python train.py --n_kv_head=1 --head_dim=64 --init_std_o=0.0 --decay_fraction=0.861
MLP neurons of a small language model. Each row is named by its layer, matrix (down: output weights) and neuron, and shows model dimensions 32-95. Each number is 128 + 32 x the weight over its row's rms, rounded and kept within 0 to 255.
A block is one neuron, or neurons of one layer that tend to fire together. Before each block is what it responds to, as a language model described it from the Wikipedia text at the highest values.

Responds to: Word-final suffix pieces. Short final word pieces that complete a word split into subtokens, mostly plural -s (Charts, EPs, medals), also -er, -or, -ent, -ed (consent, conductor, structured).
L3.down67 [141 157  70  98 132 116 140 148 133 198 170 108 130 120 199  75 132 124 192 128  59 130 178 152 142 139 122 127 138 128 143 140  98 110 111  91 146 115 147 116 197 148 114 167  98 170 118 160  74 149 150  68  84  53 170  83 187 158 160 181 174 120  94  78]
L3.down129 [114 127 145 112 114 150 182 137 125 109 167 119 160 145 156 129 179 141  53 122 176 118 116  60 123 135 107  59 116  54 182 166 121 173  99 165 111 179 167 116 128 156 100 147 179 207 112  96 148 139 129 109 125 172 168 185 132 103 120 124 120  87 157 134]
L3.down158 [144  99 150  93  81 113 118 159 145  82 121 130 130  83 147 124 111 239 179 135 175  75  53 126 124  94  87 138 140 142 119 150 109 138 105 143 145 152 107 151 132 135 176 126 116 124 101  73 165 129 156 120 159 150  86 123 141 149  91 117 175 112 138 135]
L3.down252 [ 95  94 122 103 117 132 143 137 127 126  85 133 147 142 200 157 138 155  88 209 126 135 139 115 146 125 206 171  86 139  80  99 123 136 125 106 122 165 162 147 162 139 174  80 135 116 113 122 152 157  88 138  91 157 118 116 140  93 134 141 122 149 132 113]
L3.down276 [ 93 127 154 129 138 228 126 114 138 131 136 114 113  26 104 104 145 137  87  87 107 140 135 141 187  54 121  99 157  94 117 133 149 117 124 120 101 167 144 101 145  98  68 135 133 130 129  86 126  78 133  94 180 142 117  95  62 209 148 102 103 102 133 134]
L3.down299 [ 99 118 109 138  89 159 194  96 107 113  94 126 184  89 107 168 126 122  60 151 130  67 102 120 125 113 154 141 156  74 122 112 139 186  69 125 124 111 143  89 115  89  80 101 144 124 154 135 134 115 191 189 132 162  95  89 126 178 142  64 128 155 174  86]
L3.down356 [152  83 155 121 100 135  87  88 120 131  80 149 121 124 135 159 134 181 117 113 115  84 152 160 134  95 119  65 160 121  79 122  87 156 113  95 150 155 125 100 157 179 178 120 107 134 158 145 135 162 141  84 123 188 119 127 118  68  88 170  80 156 170 118]
L3.down362 [ 97  96 134 161  98 130 212 153 132 173 120 137  76  94 123 161 125 164 102 133 120 133 142 130 117 177 101 103 199 103 142  97  75 103 133 124 132 130 108 146 167 122  88  95 151 144 149 132 199 108 193  99 137  95 116 126 102 163 123 110 109 142 141 112]
L3.down465 [ 64 117 129  58 129 141 161 171 121  78 124  53  78 120 143 127 125 152 130 141 133 126 168 131  71 111 152  90  96 102 187 136 122 127 135 161 118  97 125 117 145 127  47 185 151 134 107 120 144 188  80  62  56  90 153  99 139 144 145 153 125 158 110  73]
L3.down589 [107 178 102 117 180 110  85 133 111 154 125  89 155 120  47 145 133 113  85 107 170 167  80 101 173 139 161  98 133 175 104 177 134 103 114 124 137  91 140 125 141 100  88  94 193 132  95 159 135 105 126 123 147 144 142  78 172 154 157 144 108  95 139 148]
L3.down699 [109 149 137 142 117 175 177 117 116  66 154 186  89  94 155 131  85 126 159 139 101 128 135  36 126  80 161 141 128  97 108  91  98 106 136 109 103 126 120 115 146 110  64 180 131 128 124  55 109 132 161 130 149  86 111 121 115 114 121 106 107 166  99 128]
L3.down724 [102  63  97 147 160 126 157 126 156 139 114 101  95 182 119 140 182 128 129 190 134  71 133 114 225 138  82 122 137 104 126 130 141 119  68 154  73 145 137  88 155  62 140 154  51 137 109 148 125 150 177 155 127  83 115 119 159  91 150 133 131  95 104 124]
L3.down743 [ 98  70 132 106 118 179 153 160 178  94 119 145 145 165 182 144 173 128 146  53 111 100 163 110 163 134 127  84 145 159 119 104 154  54 137 113 150 180 122 104  99 113 157 128 206 125  89  52 106 151  83 135 158 146  66 133  91 170  52 105 133 150  77  71]
L3.down773 [158 122 193 122 147 104 125  95 113 127 193 139  57 125 130 122 167 158 181  99 116 142 142 147 122 108 132 102 110 156 115 148 143 158  89 141 109 129 112 185 115 103 146 175 105 133 125  85 151 116 116 113 126  88 151  54 117 108 210  83  88 139 156 109]
L3.down780 [129 130 174 135 112  99  92 115  49 128 160 145 134 109 137 162  83 138  66 181 118 111 139  84 105 117 124 121 159 119 190 105 131  82  83  93 148 116 105 182 116 133 106 107  99  97 193 129  99 160  97  95  81 138 105 105 140  91 112  94 128 121 148 133]
L3.down1009 [ 92 123 134  89 151 138 129  94 155  78 181  95  66 179 105 118 113 171  68  67 150 148 129 136 175 138 142  61 152 137 153 131 130 124 135 116 142 155 142 157 115 133 169 150 153 190 150  92 169 153 107 111 137 170  87 112 119 114 126  90 109 114 124  61]

Responds to: Plural noun endings. Plural noun endings and plural nouns naming a group of people or things, such as novels, contestants, members, seats, and also digits in scores and counts.
L11.down239 [124 137 202 162  93  56  98  62 160 168 116  86  80 180 172  93  82 125 114 125  79  95  51  60 155 105 108 126 137  78  70 177 120 179  85 157  93 100 108 123 126 111  91  86 143 166  94  56 116  85  79  99 186 109 133 189 173 138 145 137 135 151 143 110]

Responds to: Token before suffix s. Tokens followed by a suffix "s", mostly the possessive apostrophe after names or nouns (Barkley's, vessel's, Men's), also decade digits (1980s) and verb stems (produces, indicates).
L11.down717 [172  95 137 100 149 156  76 122  99 165 155 124 165 139 108 121 197 167 132 115 126 190  93  96 144 134 144 170 151  77 116 101  99 111  80 134 135 102 119 118 139 124 164 178 129  88 148 141 126 154 147 185 119  71  63 150 184 143  92 174 124 135 135 110]

Responds to: Apostrophe after names. Apostrophe tokens (straight or curly) directly after a word, mostly possessive 's in names and titles, e.g. King's, Presley's, O'Leary, he's.
L3.down78 [ 91  93 130 127 135 110  64 129  75 130 142 151 127 150 144 138  59 151 130 122  88 169 138 106 112 122 134  99 154 142 153 157 122 113 113  83  78 114 105 149  83  96 132  92 152 172  80 109 218 141  91  97  48 126 162 138 118 113  95  99 118 101 125 142]
L3.down215 [148 145 127 157 162 159 146  58 157 184  98 122 127  97 185 155 143 127 117  85 152 150 115 119 131 162 138  90 137 115 152 146 135 103 109 145 104 148 123 129 109 141 166 189 106 177 124 118 141  80 172 125 128 119 115 125 126 161  72 173  91 107 147 153]
L3.down233 [132 105 167 169 145 105 113 176 151 141 130 106 139 157 155 146 168  77  82 146 162  40 126 105  73 144 165 167 177 108  87 121 169 193 177 168 130 189 160 170 102 114 161 163 155 120  95 103  90  98 123 129 136 119 111  28 164 108 149 161 122 156 162 119]
L3.down253 [ 81 154 102 139 126 155 105 131 149 160 133 124  78 109 143 116 140  96 107 123 145 123  80 150 158 158 143  58 151 109 101 178 101 120  95 156  45  76 160  85 133 140  88 131 113 101  90 103 124  49 128 143  94 116 142 116 127  70 117  46  77  67 142 159]
L3.down273 [151 109 178 120  98 155 109 158  97 150 196 134 137 121 116  77 194 124 120 149 111  93  66 121 138 105 113 110 109 124 186 152  96 148  92 108  52 193 143 193 132  85 104 138 159 126 114 123 176 144 150 118  97 119 106 106 124 119 137 156 135 142 152 120]
L3.down427 [167 162 125 162  76 110  87 104 154 126 113 159 101 120 156  97 143 178  75 148 141 142  66  79 143  96 150  98 179  53 161  82  70 164  84 131 101 153 106 146 129  95 146 139 196 159 147 108  90 103 125 105 152 123 156 128 128  82  97  87 158 181 104 101]
L3.down581 [ 85 129  95  74 165 136  57 121 176 115 165 133 103 178 126 160 172 113 104  97 117 153 149 121 114  97 133 165  96 155 171 146 120 174  81 120 155 116 180 136 153 146 196 150 123  86  65 113 200 133 132 104 134 132 114  96 111  52 158  80 141 136 132 140]
L3.down675 [119 121 114  91  96 163  77 154  97 183  78 151 133  77  59 130 111 141 140 154 117 115 149 101 118 115 106 153 143 111  30  95 150 115 191 117 119 115  92  64 140 174 140 101 169 138 106 107 134 139 106 108 143 140 161  90 109 135 153 129  60 155 179  99]
L3.down746 [171 140  87 118 133 135 176  64  97 160 105 161 105 147 125 164 104 148 154 155 156  43 160 101 127 132 142 126 102 172 126 158 142  58 156 130 156 100  88 162 124 128 105 147 158 118 110 166  95 164 161 107 133 134 136 125 230  66 128 126 112 124 173 133]
L3.down756 [122 136 124 128 167 109 172 109 114 118  92 186 118 162 108 152 132 151  98 162 113 121 140 124 187 174 152 139 103 134 170 165  57 190  93 129 114 173 182 110 169 123 155  58 148 155 180 146 128 156 114 112 131 106 134 181 108  60 123 131 133 120 109  11]
L3.down758 [162 131  89 141 121 155 180 162 135 141  86 150 172 149 118 122  95  84 172 153 139 152 145  78 172 157 124 139 139 140 168 122  78 189 126  99  83 102  95 156 150  96 149 114 126 129 149 121  96 127  71  94 172 171 110 146  90 137 171 127 171 104  78  84]
L3.down803 [129 118  58 117 149 137 175  83 163  57  38 200 108 146  93 115 112  60 117 122 139 142 175  81 107 158  99 136 126 135 129 139 105 146 195 170 121 164 139 125 127 105 166 152 189 132 169  70  89 154 133 153 132 168 151 163 158 127  73 120 156  95 105  88]
L3.down824 [135 169  90 108 149 135 119 156  98  93 128 182 171  83 114 165 112  87 110 105 136 147  95  88 143 135 181 190 135 116 145 121 152 159 131 154 122 147  97 150  70 113 147 122 139  95 161 119 141 209 132 120 175 137  90 105 124  96 118 129 131 109 122 108]
L3.down910 [193 139 171  81 127 172 134 166 106 155  95 116 144 101 145  95 171 172 110 204 110 120  71  80 120  93  69 104 129 154 173 142 143 175  96 159 110 162 110 124 102 120 127 183 134 142 172 116 113 174 154 170 104  85 108 114 171 139 117 163 116 142 143 175]
L3.down916 [182 119  69 112 105 126 108 190  57 107 114 134 154 127 115 108 163 104  80 156 120 100  86  74 156  48 111 155 143 105 146 127 153 213 117  82  45 157 110 109  87 109 146 125 164  94 131 115  92  93 108 154 110  88 157  91 137 182  67 146  94 132 136 119]
L3.down1012 [143 191  86 158  87 149 110 113 173 152 110 146 111 179  75 123 134 140 128 131 184  75 187 117  78 130 106 122  53 184 122 187 179 106 136  81 117  58  93 183 111  92 133 103 173 134 116 175 160 139 116 103  73 130 117  99 172 106 133 161 147 124 167  89]

Responds to: Compound hyphens and word-starts. Hyphens inside compounds, mostly sports terms like all-star, all-in, non-League, cross-country; also the first pieces of split words (Col, Car, sub), opening quotes, and digits in tables.
L11.down886 [131 170  93 138 171  56 116 135 141 188 145 137 109 140 116 103 191 131  81  83 145  89 115 143  94 142 119  77 143 173 117 166 122 112  64 116  83  93 120 130 112 135 108 109 118  88  86 127 103 109  79 134 133 164  68 110 168 149 200 146 105 185  64 145]

Responds to: Mid-word continuation pieces. Second word pieces completing a split word, strongest for "cade" in de-cade(s) and "ugh" in Tho-ugh; also Cre-ed, the-ft, de-ci-mation.
L3.down56 [132  68 100 129 137 168 112 130 145 159 114  74 108 111 117 150 151  96 108 118 169 193 116  74 124 168 154 138 157  94 161 117 145 140 175  68 131 160  90 197  94 234  91 143 171  85  88 112 129 114  52 143  96 103  74 140 128 188  93 116 147  90 164 110]
L3.down96 [145 130 128 161  99 124 155 169 169 136 112  81 141 107 118 141  71 110 119 108 101 111 181 112 138 162 128 111 182 133 158  99 133  74 204 126 137  90 117 178 148 132 103 124 117 119  73 127 107 167 185 116 169 127 112 162  85  89 110  70 110 172 161 133]
L3.down139 [ 93 134 205 136  73  69 118 141  92 113 105 129 137 170 164 170 134 100 137  87 161 137 150  83 134 144  53 176 133 162 120 193  91 163 155  73 134 110 153  96 122 158  81 146 115 150 135 109 117 172 130 131 147  82 129  96 145 116 112  86 119 112 186 151]
L3.down212 [136  99 130  89 135 151 113  93 171 166  99 189 101 168 115 135 178 131 144 140  92 159 118  82 171 115 163  96 108  98 139 168  59 121  98 142  89 135  36 112 141 151  50 175 185 179 140 158 147  81  70 124 133 137 106  81  91 135 136 178 155 128 110 163]
L3.down230 [104 116  95 159 126 140  65 105 111 157 131 127 124 101 137 137 107 160 127 132  86 188 120 100 142 158  92 138 145 144 150 140 137 168 139 119  39 180  45  71 131 199 163 130 137 130 107 145 114  87  86 112 113  93 113 131 163 162 149 144 145 112  90 149]
L3.down272 [111 107 139 148 139 105 119 142 102 150 147 100  93 130  83 151 124 123 132 138 157 126 153 136 108 122 175 185 138  80 182 114  91 113  79 119 183 149 121 121 104 133 131 139 110 117 167 127 117 128 147 156 152 124  94 156 158 170 159  70 141 112 112 190]
L3.down329 [143 120 157  87 117 128 131 184 162 116 150 115 116 147 166 136 180 135 126 130  67  94 159  71 152 162 177 126 123 116  71 190 111 146 116 109  82 132 135 176 124 105 129  90 154 144 134 159 199 153 138  76 135 155 158 110 134  75 197  66 141 105 171  68]
L3.down346 [153 150 194 154  90 132 117 168 139 173 156 120 126 142 111 142 166 126 157 110  84 129 152 149 146 106 113 124 136 117 201 144  91  75 116  90  83 106  63 165  92 106 142 116 107 195 106  92 176 189 118 114  67 123  96 105 137 101 139 208 114 131 167 143]
L3.down453 [121 110 166  93 138 156  54 121 128 142 157 117 117 159 116 158 154  98 135 174  94  75 111 107 112 134 139 102 184 137 116 144 139 179 152  93 114 120 107 140  59 132 159 193 140 128 101 111 150 177 113 153 128 104 181 154 128 124  99 158 161 115  83 190]
L3.down458 [ 81 125  98  99  35 176 117 103 154 144 150 107 133 132 100 131 143 116 157 129  85 137 133  94  99 141  70 156 146  46  58 103 138  75 115 143 106  95 103 131 142 102  89 110 169 109  93 120 115 154 148 107 133 138 143 169  86 115  82 117 105 148 130 154]
L3.down534 [103  95 147 140 102  63 110 128  76 137 140 113 149 129  89  98 117 138 113 126 128 143 151 139 137  94 157 164  50 136 126 157 140 119 125 127 105 139 177 138 139 163 127 127 209 125  88 131 186  89 114 139 120 161 154  93 136  74 149 138 134  80 192  95]
L3.down595 [103 193 180  87 101  27  90 129 148 122 153 125 116 128 125 126 181 138 114 150  76  98 163  93  76 136 100 117 147 128  86 167 140 176 111  78 145 159 116 111  75 114 142 109 120  65 142 108  92 169 123  48 149 152 173 145 172  63 154  88 127  73 153 122]
L3.down690 [161 115 108  97  87  80 114 176 133 168 155 162 121 140 121 121 146 139 150 149 143 140 180 138  93  92 167 137 105  98 181 113 116 128 102 102 117 124 122 170 105  85  40 128 111 140 111  76 130 148 101  93 119 125 129 170 140 105 153 176 195 131 162  92]
L3.down749 [ 56 143 160  73  35 110 103 112  46 130 145 192 114 127 124 158  99 119 119 107  91 107  72 110 144 163 101  82 132 141 137  85 140 149 131 141 114 127 146 162 142  92  96 160 152 109  66  93 178 114 112 153 126 130 175 118 177 123 112 156  56  96 115 137]
L3.down832 [ 54 154 175  87  87 112 113 133 154 115 128  94 120 169 139 147 135 145 103  96  84  96 151  60 109 136 115 105 138 150  97  84 112  98 119  68 114  81  96  74  97  64  93 168 120 117 130 154 134 169 105  56 181 132 171 142 107 162 121 133 115 121 134 144]
L3.down856 [146 123 136  89 141 163 102 137 160 133 158 113  90 188 117 103 129 122 195 108 110  51 155  87 108  71 116  68 151 125 143  83 107 111 127 179 128 160 129 140 152 162 120  87 121 143 116 139 212  73 144 112 149 150 165 129  63 189 107 135 122 145 135  87]

Responds to: Predictable-continuation tokens. Tokens whose next piece is nearly fixed: sentence-initial As (well as), mid-word pieces (afterma-th, undra-ft, divers-ity), and infobox fields (Occupations:, Draught:).
L11.down356 [166 153 153 105 144 141 125 159 144 174 107 110 117 172 166 170  65  73 147  90 125 171  97  72  98 134 139 135  94 121 157 130 149  94 192 152 151  77 127 136  86 119 179 166 165 140 175  93 181 156 152 150 151 113 162  74  86 121  96 105 130 156 116 134]

Responds to: Internal hyphens in codes. Hyphens and similar joiners inside compound tokens like ISBNs, product codes, chemical names and hyphenated names, e.g. 0-312, N-AS-18, Saint-Sauveur.
L3.down71 [143 164 117 159 139 132 152  93  67 137 107 188 117  95  67 127 106 158 161  82 111  72 116 138  89  86 129 129 109 135 163 165 177 124 159 145  92 120  61 170  95  99 166 118 143 178 115 100 175 112 110 159  95  74  44  96 176 108  98 108 100 140 116 107]
L3.down73 [147 163 150 126 177  87 111  74 109  99 160 142  92  93  39 175 175 121 149 137 133 154 103 125  67 139 184 166 121 182 164 108 141 171  90 139 157 147  71 122 160 111  35 128 173 146 153  60 133  93 124  94  96 121 139 120 126 138 194 101 151 124 145 107]
L3.down169 [124 110 154 130 119 123 135  79 125 147 101 163 143 135 137  66 190 119 171 116 133 120 130 142 123 128 100 107 133 119 133 165  92  79 117 185  91 125 146 112 146 132 108 119 177 142 122 141 189 161 112  52  54 108 175 143 120 121 147 142 179 140 188 111]
L3.down399 [131 131 121  87 137 191 123 105 150 131 147 168 121 106 104 126  95 105 126 169 156 152 154 118 112 122 151 139 125  92 193 116 164 174  89 186 153 129 105 158  93 130  33 128 172 114  96 141 163 195 121 119 111 138 161 135 165 176 144 146 150  57 169  98]
L3.down485 [167  99  92 128  89  89  98 102 141 148 154 173  76 103  79 107 131  98 112  69 158  94  88 108 159 168 134 146 137 121 141 115 121 106 177 106 108 155 105 123 160 176 103 111 148 126 192  95 175 154 123 197 154 125 165  91 141 156  91 143 129  89 184 111]
L3.down596 [164 171 134 129 141  73  95 154 133  78  78 127 117  86 137  98 113 161 124  97 121 105 177  79 107 120 106 129 124 124  63 152 105 158 162 163 105 121  95 135 167 121 107 158 133 145 177 126 182  91 113 172 125 139 142  90 166 195 142 124  87 149 113 128]
L3.down642 [105 113 189 121  96 184 140 178 179 111 117  88  78 161 155 131  91 154 102 123 134  91 124 187 173 151 125 141 189 185 112 116 135 134 111 101 110 108 168 131 134 115  84 161 117 105 144 199 152 119  99 161 142 125 101 145 152  49 102 122 141 144 128 172]
L3.down693 [135 114 155 145 136 130 188 110 108 157 107 138 148 125 114  97 117 164  95 114  86  98 102 157 119 104 132 152  85 116 130 103 124 124 107 122  99 185 126  83  66 127 120 109 114 118 124 105 146 138 148 129  84 104 172 141 204 112 119  82 196 113 111 108]
L3.down703 [147  93 144 165 144  91 130 152 142 124 102  96  79 126 148 125 113 162  51 128 120 115 120 135 174 132 118 205 153 152 126 135 142 134 140  61 104 128  95 117  88 136 166 183 155 133  90 128 160  75 129 133 151 160 201 128 176 187  97 142 136 143  88 140]
L3.down782 [157 120 159 179  85 118 145 126 121 170  98 163  97  97  90 130 115 133 162 125 119 146  96  78 112 113 152 135 149 108 141 161  65 174  96  97 140 167 126 111 120 145 127 169  98 159  81 104 152  99 150 121 126  56 199 170 196 110  71 109  72 174 151 101]
L3.down816 [158 126 159  88  85 166 100  92  77 139  79 158 104 150 136 142 104 111 101 140 146 150  98 150  83  90 140 145 147  67 154 151 108 145  59 123 130 168 138 105  99  93 117 151  89 121 120 115 118 120  84 124 186 155 129  96 144 124  80 147 169  89 153  96]
L3.down863 [124 133 160 166 130 216 112 142  47 184 162 108 127 163 117 137 160 159  80 114 154 142  58 118  86  74 105 123 162 162 189 119  78 175 121 128 156 135 143 187 175 153  83 157  98 107 114 149 117 136 102 137  69  90 112 120 136 155 130 160 174  93 106 150]
L3.down890 [ 95 135 162 135 133 136 129 117 132 134 138 167 120 162 100 139 133 128 118 129  98  77 182  92  25 141 138 113 109 103 135  91 114 149 106 144 133 152 153  66 139 185 113 147  89 172 161 100 185 123 169  74 151 146 160  87 183  52 130 162 149 116 136 142]
L3.down908 [108  76 129 109  88 202 164 153  83 103 127  94 145  85 163 110  84 165 125 201 129 119 149 142 140 135 109 167 132 163 162  95 167 162 100  61 107 111 122 103 136  82 114 139 176 132 181 130 118 136 174  95 156 143  87 146 110 138 112  95 123 107 153 103]
L3.down987 [142 109 137  97  73 131  63 167 126 124  63 131 103 112 123  99 136 162  91  61 114 150 140 123  63 113 105 104 156  65 155 151  89 169 111 127 141 174 118 122 104  84  96 127  95 149 144 118 106 140 155 155 125 111 153 115 147 117  89 139 167 134 151 132]
L3.down990 [126 150 178 126 119  85 127 134  84 152  82 210 216 162 109 106  96 143  84 157  87 105 116 152 122 204 125 143 135 105 166  97 139  78 142  87 115 107 107  71 155 100  52 102 136 111 141 173  94 113 138 177 106 128 143 207 140 131 122 132 111 114  93 158]

Responds to: Possessive apostrophe. Apostrophe right after a noun or name that begins a possessive 's, e.g. university's, club's, ship's; occasionally word-internal fragments or periods.
L7.down68 [122  87 144 138 119 110 123 129 151 145 144 129 108 126 106 112 146 163 165  81 162  52 132 161  19 168 162 112 126 110 169  80 158 148 121 147 178 133 182 134  82  56  93 144 162 109 155 111 128 161 137  93 123 157 121 146 113 141 170 149  93 204  74 106]
L7.down203 [140 115 136 119 146  89 132 124 103  73 139 137 122 135 146 123 175  95 151 160 159 125 132 163  84 124 147 100  96 173 148 124 111 125 114 135  86 123 152  97 124 128 182  85 118  92  81 133 115 155 116 104 108 110 122 117 229  82  95  95 142 146 120 139]
L7.down223 [193  87  88 157  82 191  88  74 151 110 122  94 156  95 156 109 159 125 122  92 153  65 115 182  94  84 141  83 101 130 153 141 107 175 145 137  92 154 116 149 122 106 103 116 104 119 143 138 168 121 103 112 105 107 167 149 122 140 132 107  74  87 135 160]
L7.down343 [152 164 116 152 123 127 152  77 128 153 154  79 127 127 129 121 129 123 203  95 175 140 140 126 152  68 124  45 130 170 148 233 133 138 129 156 176 211  72 137 155 114 150 102 118 165  67 121  79 190 215 203 126 111  99  87 175 111 124 114 129 124  87 151]

Responds to: Mid-word fragments, clause openers. Short mid-word pieces, often one consonant after a name's first syllable (Na|v|star, Gu|g|genheim, Cy|p|rus), plus clause-opening After, Since, If, Hence.
L7.down3 [121 164 113 135  96 147 173 106 144  41 145 183  68 132 169 107 168 143 124 106 123 155 174  85  87 187  88 107 132 195  33 170 115 188 109  82 120 172 102 133  76 135  64 155 157  96 124 152 143 173 146 114  71 140  98 164 196  91 129 180 145 117 180  95]
L7.down119 [ 90 163  98 114 115  69 128 129 126 104  85 166 133 115 152 156 113 118 131 130 142 144 176  89 116 132 137 126 107 105 198 118  88 140 169  48  93 140 112 116 122  97 109  90 153 151  95 125 113 118 152 138 157 142 116 236 184  89 160 108 174 192  90  42]
L7.down718 [145 139 106 179 135 126 128  88  48 174 114 124 156 133 210 113  75 136  72 104 111 147 162 127  82 150 143  85 191 153 107 128 102 159 104 170 141 165 185  81 144 125 197 112 103 145  76 167  85 150  66  90 128 165 132 172 184 177 173 160 163 136 127 137]
L7.down867 [158 135 142 172 167 168 135 168 108 116 155 129 179 127 126  66 201 157 101 113 107 132 133 124 106 189 132 142 129 163  81  82  93 147 128  84  94  98 154 134 141 154 162 134 110 112 157 123 113 163 118  82  98 142 182 197 148 110 189  88 135 160  89 144]

Responds to: Mid-word continuation pieces. Second pieces of words split after a short opening like Mi (Mi-s-sense, Mi-s-take, Mi-x-ture), plus hyphens, year digits and list-line breaks.
L7.down19 [132 106 161 119 103 166 138 144 115  99 171 170 104 110 114 131 132 143  93 137 162 105 103 159 149 115 161 133 133 152 131  81 184 161 110 101 123  83 140  97 116  91 111 125 182 115 192 141 169  60 134 182  87 103 130 100 106 126 115  62 103 134 125 119]
L7.down686 [158 114 163 190  96 124 104 137 144 167 130  81  83  73  84 156 181 177 132 130 125 143 171 110  96 116 141 136 141 173 110 115 122  69 158 117 141  94 146 120  90 129 111 160 122 116 122 128 113 144 104 139 129 143  78  71  66 131 125 165 194  83 148  92]
L7.down809 [103 177 110 105 172 138 131  94 137 175 103  99 104 162 123 111 197 130 148 170 120 135 144 105  82  97 148 103 148  87 205 125 145 209 117  79  87 155 180 143 162 168 152 167 195 141 165 107 180 129 185 112  95 165 110 121 146  94  69  91 143 134 153  92]
L7.down862 [135 138 144 108  71 125  70  90 119 146  88  80  71 161 114 119 109 143 120  77 165 139 111 116 109 142 118 112 109  99 135 110 106 172 123 134 142 128 120 103 128 104 123 134 178 116 133 128 131 119 111 111 132  76 139 104 163 137 109 135 185  54  81 120]

Responds to: Plural count nouns. Plural noun endings (often the -s/-es piece) for countable units after numbers or quantifiers, e.g. five acts, three sets, eight episodes, works.
L7.down84 [153  75 132 156  98 162 132 133 178 174  87 114 157  88 116 168 178 118 170 114  99  73 139 153 154 108 133  94 105 121 140 138 132 185  96 126 125  92 183  76 127 118  79 151 147 130  35 156 125 169 109 112  79  75 111 178 140  45 117  84 116 113 103  77]
L7.down369 [141  71 136 137 148 101 120 108 141 150 108 133 134 127 142 137 157 129 106 167  79 109 112  84 151 125 116 148 139 102  69 147  89 150 180 112  74 103  98 155 122 108 116 107  98 220 138  83 128 142 115  77 162  93 107 113 164 152 170 141 126  68 111 129]
L7.down766 [148 111 217 138  90 129 152 103 169 139  71 173  59 133 185 119 112 130 110 134  83 157 108 114 123 160  87 134 104  47  49 164 119 171 114 140 137  89  92 113 160 117  54  96 137 171 150  76 165 108  59 116 170 173 136 129 133  77 102 160 167 139 122 150]
L7.down866 [127  59 122 107 132 159 106 152 122 150 115 112  81 121 133 157 165 125 139 111  63  72 156 121 164 124  89  99 131 162 136 118  86 121 141 146 139 135 122 145 132 127 132  88 150 118 142  75 125 108 143 154 179 193  77 133 101 151  89 100 193  92 139 131]